Weights of a small transformer language model: width 320.
MLP neurons of a small language model. Each row is named by its layer, matrix (up: input weights) and neuron, and shows model dimensions 80-175. Each number is 128 + 32 x the weight over its row's rms, rounded and kept within 0 to 255. Numbers have three digits each.
After each neuron's rows, "fires after" lists the tokens most often just before its 100 highest values on Wikipedia text that the model never trained on.

L6.up1038:135028076207167124148104151144174131104099156117108141128106144198094124121119134142109081116125070152142107206194164136161101136084147110144158090105106170097100167074094134144153123099020202160139166106110077153119122122147123166182097153097059220166109153137162140129077116143184166101
fires after: "— ", "in", "con", "In", "V"

L2.up649:122182129143137113110122121122114060119170115168139153083114104150122133137163123103141156102151202105158109157067128087195129122096122148140132191127183068157116159080135119131102110118161127095113156165122097094124134116072163151149133138136160168134087194174089106063153077090145113141
fires after: "| ", "D", "und", "Ad", "id", "d"

L2.up927:142102126112136087162135094111148181125150099134149130118137223172185102127086133136111179122133098133145106100132066071102158166114177087166089105023159138148144117073115120149150159131179106085105100110123127072168057190094118152138150091145145105148130124111134153162142150143154121123
fires after: "P", "u", "Por", "Elec", "er"

L6.up393:124095064113119085111064167123154143094164102153167180167168137066061145143175122135147158137091178162162104146197136100163099126153133123117087158173115129171099110103114104161192139173188157097102189184122132089118162056118103156116163141120089136107125156135143081106101060129092164109
fires after: "| "

L2.up1040:098176078211199116111129131145138170127106134158111183084106155111074061134148101057120135079089064098100125114151160163150151137167169118112185136070147098121075124141138134101202177183060095159169186107090164152081125139145087164105145129149055146116109130144135119123150117141168144192
fires after: "ap", "high", "h", "af", "f", "of"

L2.up1082:140105117108078118134077147120113126116121087109155181108137116185062097124167116129115113134104140198109103179113145097123170082118135127140108127147117125121088106131112147125091126161093119090099154183111142060066173100108153184147185125153134114120104117123069155120095092182129032127
fires after: "| ", "— "

L4.up1100:140144149153093143199153133135160146148087077086109109146165114092145069160150156153123112138069152062131150088113125131201128106096124174097136198124148112144110105165123138130116088171102120149166137072072077089092133123133111107114165099140132212094143105108123067067126163136126136161
fires after: "s", "S", "sh", "T", "t"

L2.up889:171094110182148193081114102181119123077127095097135091096102126160109148095150127149125114144031146111073041085159176124111087102132168100088119128156132086139123148140100177151138077112059182122145126107133108131159163165105148152155128078077095103127120121138168129148174123145196118198
fires after: "ne", "y", "St", "e", "E", "No"

L2.up1083:099098150139110139120163136141156108157073122133141101154146164173153181096143144118116147131142092080089166075073118114127126117078146136120164102160126134119099114161153097140108091140108174153113069143121142144119131168095111129139113121222081150116122113152130062127128134135150128125
fires after: "s", "ex", "Sy", "high", "S", "Minister "

L2.up1031:119117142143109103160161102164088217144116165157184130126114189124147150093151117123116181153085060095101121072155114168066130101170106106137162115089146188151124154149153099111063145126129175098191114128093176159165119177121133132130130104069051098179069113025132096147138108143119115115
fires after: "H", "h", "P", "p", "li", "u"

L2.up780:155092063159103108163141199111167127073128170042125080172190083124101148119162128092163142144126120075114163104158120160215168107171179094121113170125202126114095116138150139134130105105125167116079136098095067136138131153127062155182162111152152148201124119142166114156097148081076154166
fires after: "el", "Q", "at", "Ch", "Asi", "Mal"

L4.up377:158143199143154157121141120109202082131167153183146123155069112120105136067081090124129145143138104135056140087092177084100149086129176117137132131122113096150097130173083152199151133159107160155072117097098146126097130128128123145123137108074074104131137150089121103099114153119124154159
fires after: "|", ")", "life", "."

L2.up155:170085147106103101128167159100180064143092142094123112195176079179113166023098083126114102129087139167131162135124037181207120140151146148084100154119227123148132119146142116158164122084071165099108154112183061133106141165138208119139126086097153155152126085123146115149139161124124178147
fires after: "I", "el", "ai", "), ", "ze", "Mal"

L4.up1147:159123139124174097084090101088076150127157157143094114124128139075170121140156107109061133141120108209106231128207154223138114111173122151099099157163110181120222134099167118174116158122168150130112096175084105190174100106108078161072160129151119164133103090096131116132107174118130102134
fires after: "|", ")", "E"

L4.up70:126132134093121142120136111114134155087159142105140128155156103060118173127107150072116131164094105149113146076092112157165047121111098152140062100146175112118118105114133121095122164127156177072130099131142082117160174174100149097152172125115124089115105171140115068130119122135120160102
fires after: "| ", "0", "-", "9", "6"

L2.up33:150126134172118120146171115148086136148146083187108111100135142147105144154118102128109117138088147141062121140097153095105088141120100149160101096142125119149152159159108148110167155121076110188165108136138164129107102149102152115073160098151110201126132081139149132157114108151161141127
fires after: "|", "y", "Bas"

L4.up927:100190069116151139139092141123091146140096144076134170140087143112179114122157160141130104163142141151128142067234113159125150064112123098146160186128128114126127106089173109129088162157062075084136105116145113163148093148160195183132176139121116145164130126177086148174123171173100155048
fires after: "| ", "(", "1", "0", "} ", "2"

L4.up701:138196139085180139089106093077179157150116116128116145095109191167123139143091099125102155129135107192156222115137115103156145109162154155102090150099118136183124151128130194126103139058133139154127105076117138100145149156128076133130125086115084100141107145097107151121122090161124104094
fires after: "|", ")", "p", "E", "life"

L4.up445:065078099098094127176205137186131099135133168125119117138140159124152096159138183119116135136086191136143096141114133152111135118146133105080161167131080109169117189102120219172089099141057103125059143128156060114104125082164190108105145189107169124107091183138114128179140082169116133126
fires after: " ", "1", "2", "Min", "ity", "Total"

L2.up518:127125090095135150148104093133159183132134160195160155119124103082099072158140082100148175118097207073111123143128145126113144097150121134130130101095090152149182159152156102066148148090168122104060100125131171112080133170120082109149116135131095099123157142122180173139087119171097119136
fires after: "h", "p", "t", "el", "ep", "l"

L4.up41:114109116125162112087099135151188101148105106164065168053130199133117113114160125102104143108131128170135132141150164157138138157103149111153074150132120132163209110091126151183073154160112086103135100109138077105157161095130145149141136099085110152128174186065129143124124121144107122091
fires after: "|", ")", "tion"